From a checkpoint of a small transformer trained on Wikipedia.
Size: 19 layers, width 512, 4 heads of 128, MLP 2048 GELU.
Architecture: LayerNorm before each block, learned positions, untied embeddings.
MLP neurons of a small language model. Each row is named by its layer, matrix (up: input weights; down: output weights) and neuron, and shows model dimensions 144-399. Each number is 128 + 32 x the weight over its row's rms, rounded and kept within 0 to 255. Numbers have three digits each.
Before each neuron's rows, "fires on" lists the tokens most often at its 100 highest values on Wikipedia text that the model never trained on. A number after a token or word is its count.

fires on: " " 34, " | " 21, "an " 4, " | W " 4
L14.up384:130060142170129127164114151190128170110166112102133062143143095114084114143076145116151137092201117073082122071127101111109082088091156066085097066124125133132074098144141098177091136161102086213130116122098109152107206132094105077145172168074138133132132123070142115160095158100102173168103107134125111131139150118155130098105080120166132148090122162126162170134139176121155157115123069069197123107173138142129131085094121120165132093108136133124146119157135127119102137103090111111181159121133108084082135100116151125126120123096139092145067155110141157105071128172136080121134127171089160113120173094099089129027092091122177081071116089092131123106116126155099095137169105168128131085131078175095139151100172087088102141123098103047096141079115083197062154146139109
L14.down384:173102101142120157116135102085136136103078122189172080195129133150110152120121116120063091125137119126108186137114142134140166116184100129127080155152140108107064102152137102113100164105125162130109154121091094214139128149158114093144149152139109138139115127140153130121157126150147110139136192171161094124103112074121147121160157126173133177124083139153110132087114082147143159081113130080091093135109129121122199120171092100089173096113175137138112174076126099132151151134155161158081076146129087137193139110116085122093110124120083180141182143140115068170153156112106158113054162173113171111115154083136110161115104121088109139105210174118159095156133122172059155183140128126101133193136174136144134110137150145098128124167123084195117170164095097184140151091082139

fires on: " a" 35, " K" 29, " c" 10, ": K" 5
L14.up1678:132097079162089091097155101137153111091158127189098168159129121089121089076131148120109113153119137131129084019096150131162175137113119214082132175189162157120118180188187135176122177088184169096178130119107152118110129110092104133079152151142136141134122193158142173145151134121127140149117149142103170141086116083123074131091159137116145136197120171098125190131086162160129125115129142116060100085087045149133129094085162140162105098203056096137134126095090118115101114118133171112174100092084130157172069069094156136159183125120138117183099128094086124139068172114126125117079139053105111089133104138148075123168144098156088151169122115108092097078149117142060094119178138131150104063077146115140152143150130181170107120180154128143129136125170102157144117142142173
L14.down1678:137166131188145090193113123178130137110155158074160177128084149115120156078122080041154143071113080101112127167142134116145149091120144193074141083123172134125136159145122133228092161154120090123116142112070156138154135167125161121154161134109144121092165093114212140169136223152102132127160109124127169136154199100114145107167144150121115139185117149099118156095138136188133172160129124137153174165105116150110155096182174143115122115135133148147140121081178120121146094151081155138133116134095161123152117120124166154136112124146073110178174111083151091157122135061125125169053097107121136090138136157144138155098151138145094129153107135070105170122127132146116161101154088239096134154073167125141131107135140129109161151145140119153165159113126148066081154165096163

fires on: " | W" 19, ", W" 11, "- W" 10, "W" 8, " W" 6
L13.up19:117107133097120191163131158104148182136097125061104209176113154106132172138083114162086160161105105132157091171137129101139134175097086145124194124072173117137144085104165130174157187111214159105124153138111147154127162059150124134115079072141172166108151119125114105121154141164166163178112156118117074132128129133112119133088117218132134132123117133143075132133112153144127110166172158128086145114136144147142104162109133130189140138127090074144153148115101097148086103125133133071098132175116138063088098134162121084151129125145193134124160178048124144171117181117123177154108148139173157144136141096124147077112156128054106160111142053101088126173122101094101155075154119093095136168056148113066188075090133102161088105144168113129098212180124101043058091154141100
L13.down19:190153095179158131137142097153098182173099122113142169164141108112167141126140103130100105156137115117165120201148166103137129122156175114138176060151199076126131203156104135086114157154164165131091090153130123133117155138105152145092138141093150175118158179156162054094125117126148103148101130153048156052142137136086130145113078110113131185104195132118076141163084106134108059127141107154097115068101164138137143114092094111093111068150054113077094141124102116220084103122079079117047115146164149184113084073120092118071103071083163145128164136164111145112103134145136158097129122148170160117113121150164111087158087094095085144098096128118127155206086113093124171130126136116152150097180149109111107135090133131155163099141134140125110113091105136137171128151130129

fires on: " V" 40, " f" 21, " Sh" 18, " v" 4, "\n\n" 4
L13.up1803:198159086126137167140143072068140091117151107116047100157155116144080073158157164177086160147148078188129110094125103101142102160155148141176050099106136180074082128148191087198082095071115142118119105137117116133084117153110100112134114123155133151148161036104184090120138152137113153184147088104090130160141130161105128127084153149148129103159166155180126117074115106160145172138186069054131091111129138175072146103123113096153135121133129117081146139120119095066141095112124121142127081113112150152113076159128148129108115197151111110141158118117193145200133115119149119110061140122127065109170115161118100108195157135179125048150121133128119118165132080140101087104090113054093175139137091112204074069075117098101095122142117099120178137095162080131123048130147104
L13.down1803:149124114194060198142120203132066095174097066121116141115108109111131104175165131126157117173074128068105152122120120081189134102131148159202090094114131129101114184091143155145089078123142135099091116130077131142098097145153119139133157131162140145118115120085174138095152116081142125193086112086105104119148084114152100123066169165137146090136159196125049071131137162156114170163213100059118157145104162080103098066141137105134153168109069099104122118055161141121106055131187143161130132103113151172152074138143134163124102176135099116154128123148174123119111174157092160133131148129097048109129095129183107066122136172105145078119118220090109097159140082109107122166085163118128157135169137091203156091087161100173125080146094131081153123097130127172113121117112114

fires on: " “" 25, " \"" 9, "’" 7, "’s" 7, "..." 5, "/" 5
L14.up97:106079124134136069165148140138108170165181118115128094152150195105163165122071178081131117181141132156163068133120133121107127090103108126135150130150065149082090084121108125110149179105207147149084130158138124140219125191158098075076114093094089188081124093099139088115108125116090145171211146150137124140147118106140065072107120122150070159169113060090132097107126115097123139110192174086128193142163148116082190136113137175164131128095087133075158169145125111144134109156107091093159116137098101108133139130158111153183177131140137154114095168103093104125118107085083169123125106155156179135104045226141190132099130154154134121173114158140112112214140130165073152103086156172154174133130149121064093090157147177110087093147108099101116152159140138167126148114118073
L14.down97:145169109117163075138180127141108152167175118130146106092074129110124117135177122106147051138156135119112153115139116161167116109153129122150133101091072178156120106140127151114141053118158131184116161103162189119167123187154054178150123124096156098115160117120068171131180093180093113144121095150139104121096131152147132079142098157143067114156114111139158087167075132162079103111151159172139153121088148128179127159161156111136168146151211103136166119144122076188102157138097108125117095163122156116179150174142116059134121164095143125086089166179154146185132101156170141114136148184066111142123114169066158123166095079102074127108042150147141131160098065156167122090127119190118114155127113171146124164111139059125129108102183118167137082133114121210125164125148140

fires on: " | W" 13, ", W" 10, " W" 9, " (W" 6, " \"W" 6, "- W" 6
L13.up206:173124135159095092125151154143095193119099109096060122136135119153084117144159133142126109101131141077126094111150143112121160157150142123023161173126150098115094131137119188134099134081135137083151169164076174142142094087075112138151088175148165153144134139164087163100135135136179119119145145172159144111130117158124125114103114124165127188123120138146101127122121104089158151192133125146151138111109124142169105152159084081137142121184121076078148148138117138160094102073159102120122119066126129119127159181057111168121108081149150146107156075119079110140115166121035126132153130126132097116135159099180170120137161137133130101126155143147144137120153130184143182137106128097114133117133141143084091117101183102116116126099106099133158120188131145174166184096123083
L13.down206:189074137157104082105072130122113154118071164143109174113135086124109128111144127135086070144148140128138163140168155099152125128142162158103190131082140095144121130132074168193126155105216140119141118115116124116146170119110147090192139094156162137131116121140108099135132087168150156123167074168167126097115105111092095118104133151109164149133109126127153165098110139132118156129069125153084077142064145079188153158177183136153104104188130091137130155149125163135126061132123122090136123131132138181094147110093129108130122162133126116095130102115056142101124175073049213164130166108104121136132153079123152165158171129134161118076108093133110138149168169126149148153101097146184133072119116104173119097138138133136136152096161072153189110113159138066148151124133127

fires on: " in the" 37, " ab" 5, " (B" 5, " (P" 4
L14.up922:185133116089100174154107099159066180113114109119097123150150118135137151145114124099152136166095156121158099141165094103112081127153079174137146160198161119186112195109133107171152205133101081120071154172137101159147162142115084083192127141114107106145104124080168084055070115141148081148179166156128138148179062083139145147158120153157149214101167091068143157205120130138092124088109172082178141187098127107097164083174131056130150163095149158168152139144141106134113029094134144157113110167144136070124077157094177062110116109155124141120123086135148143150108179109161112140158099158163179117117089123104117179165219103132141122117092126095076143127151073178121152149176141140160137163117151157073080078071127072146102167199129142148167148093084130187170126104142105
L14.down922:146121105135082108129094141222092118137156145125119099095121185128148106113175091122138108110125113096092070120102112121174126168130159114115114110189125130230139139171174098155098190081120094150087130121126160144125128137091158104117158101100131087088050138148071135141091131115197120124104141079137161164150134145167091192202164128165130168143159150104177129129116174109146158090101139140154134117132204098152123110202158087139183159107110136183088102102107147124141089082094104125122108105197144102136037134192145111108111075126113125150146115142096189096141145140103112127096118147154174223171134127118098148174145080120183094087135132110120181065179097169162080090166128152087125117148089106102108093145176092103136097134105115152119166117137126147111157147156132

fires on: " | " 31, " " 21, "-" 7, ") | " 5
L13.up1895:079129104177157089133135054153151136131139082132112088089111126093141100122097156154170126110129109179114128167126121136130113061108062172096131131161166125128151196164143089057190129144143124135148133136109116130117116123151128122108129116197084137130120146124128151174094210192107097105186118125119144109117151115102061169144151159140113102107086114058102123117123149106130039104135126140154121127109109162120131070152110145062112095118119124144119211150098159117085115113072144114120164123128127156122148125189152162156138139146147106094155187109127139116103150218186171170135106132116116181200185125157105129136171104070137106122127136122167108156103134153095125105181158139153150137178098128150145139084069134096177093097156172103061103170155097113178195108107097
L13.down1895:098065136113112125095108115112158122207108137120126117156090056155112091073114114192056089105111094130148174125092142148117100137138126192151140143124143168086097074071075135155181123144108127066099141153152224102115137187202079179125113154122089072088179111145101076137128081127169147127159117094135140125117107074154095149128094166127089038135135127057102104076140169141110109108106055107132138193178116146120102132145185128124165121132098095093086189074057176163144124164161172117121090126147071113112086085089157144125089116120072132133112104057142147097170118139106138118048175119126117163113106135124085133135183154153129117108093094171117135160182137152102167129141141130085130185169147145118108151107145121142157189172141130169121108112160143142176112100106050

fires on: "M" 14, "\" (" 11, " A" 10, " | \"" 8, ": \"" 7, "S" 6
L14.up257:131178084098099126157177147150111109152064120146123104166156127124090115092120144213134127140103122133110132094164096126116124120130128125132144073117144060157139086143126155099119214164099163113153100104148105193128120156099168207100171122090122053106130174145112123148076137170087089126165099116143139106133144157068074089150152139185146119123112134107073094111137161150152118132126030205135126137159124205112117119180171133142142126133176134165058102164130151087128089098142147138142107164099120134068127109146120134108139084144138159145186147068148111158179139122175182114110099083135130161137168157150150135128153107152150126145094130120148148113170160203067184092154134135128155108132195148157142209127099201141099117154156136076147174131139142072095091167098101
L14.down257:129173086132075119131142170160123150141135153143170115153146143128045105118112062173117179189129100108136086109118134086140140098111154120107169129122161045125108141123121158082111154153099137098133087192127086155088153124128088210107139180159149083089119115115156156153152137139068103117124175104149162105117138132115105120161110090127158133168140108087107089170185106174099153085109068214071181140149124112188185083124121158164117119123162156092084139128156142071170107091144078159122093187107148191115131115130129122090117099093069154114191054061119134091149135103123105121071107094089145088117120137096171128121151121157162112111100116108109165072149141174044167128108085162098141190127148116112089151124118140099110159134119171125149112120124173082133090125134082

fires on: " | " 19, "; " 13, " on " 10, " " 5, " on September " 4, " August " 4
L14.up622:123161124149154132152071119149101086166099105070105066084149127104127101153190092103154126103077123145135093087162113119147190130106137107113150108087170185071163152099164108104138101209160147064154111159108147136140121170152112150120185114044126113120146171120156101107129091126122139157139123188144177102065094139077091094113089140101089118154154111128156180145079100111149127132163106163148123111173162088083155166106095152159149091151102075201129144188142137125119140125171128066085081168148134135126180146059124097116117125167116104219126114148103124135119081127132103109138061164132116077126112096159112127176134156147133147213101077138093103149139111131106149064123073109131079132110151128184155148153089095121081154166148163064192148162104132147038144137165155
L14.down622:167163055151087131107130006139125153174149138163114099121126162129156114150124124143151166142166112049086128069095140176091121119099148142133132074103106182155127132140137087141067130077107141060112068108145099107118116093158085144076095093151142090089187151084153118058099090127136130120115144126117168137171124167172103120134071143108137188183150129115108167118132112161121123141096154150054157142194126104104144092107111142136163072170144130073092144120097126169102103104163078125120094091116138122105128129127086095126107125110157176161095137142101100135152182155038167122207127121108163162030181073154126110137171136100156146158097106118146157185120145152098157080077093109138119112172181043157067110122102134094124120119088148140088158170069134097127159103085137

fires on: "\n" 55, "|" 9, "year" 7, "-" 5, "ool" 4
L14.up544:188139178134074110130141157112092119120135141167137162140132125153138138186179128089181174123122121168121203110144143118136131152141126127096102098131081145145104122147126129210127111141156114077150104184139108154126161135157035081103100140183150130169144136143102131136115138114107110139111066177123085145100122134090138125190155145187215145040183193139178166111107090178147125170171119095143109162082172177137143094150105124159088142103181169150133113135147132171109190134158181086212141090117183081117147118086090114124126119095100126147107095072159131130153094112150163122046131150127125172151193108190117134067169116125144185148109133116119112139118155117098148100130148143149137174108102102137144196126157153131110133140113157086060125074111075166166155172208091
L14.down544:211129106134126110147102132053124153136083152176188167147163129115116100211121126121204183148143126129139105153090135193078183123145129141167158113104144174138131094126132159175197153098157140085124142161078093207138154104183011141086151153147155100124177112112085113160096186102144136127178060146139065155112093102085169146141146141143150154113173162117178192093118132121116144140173103149128139163101137186113134144142108177147086189145150135147107152158170153174108124166130129071179157096129161112115117158104096137084121152097159159117086091097168133106133100114161206088050142099162104147123164151137120170116149121102143136133094096115135087105069138142114131109106149137160075121119122148135157184131098147111146116085122150129097097103150112134127179122167066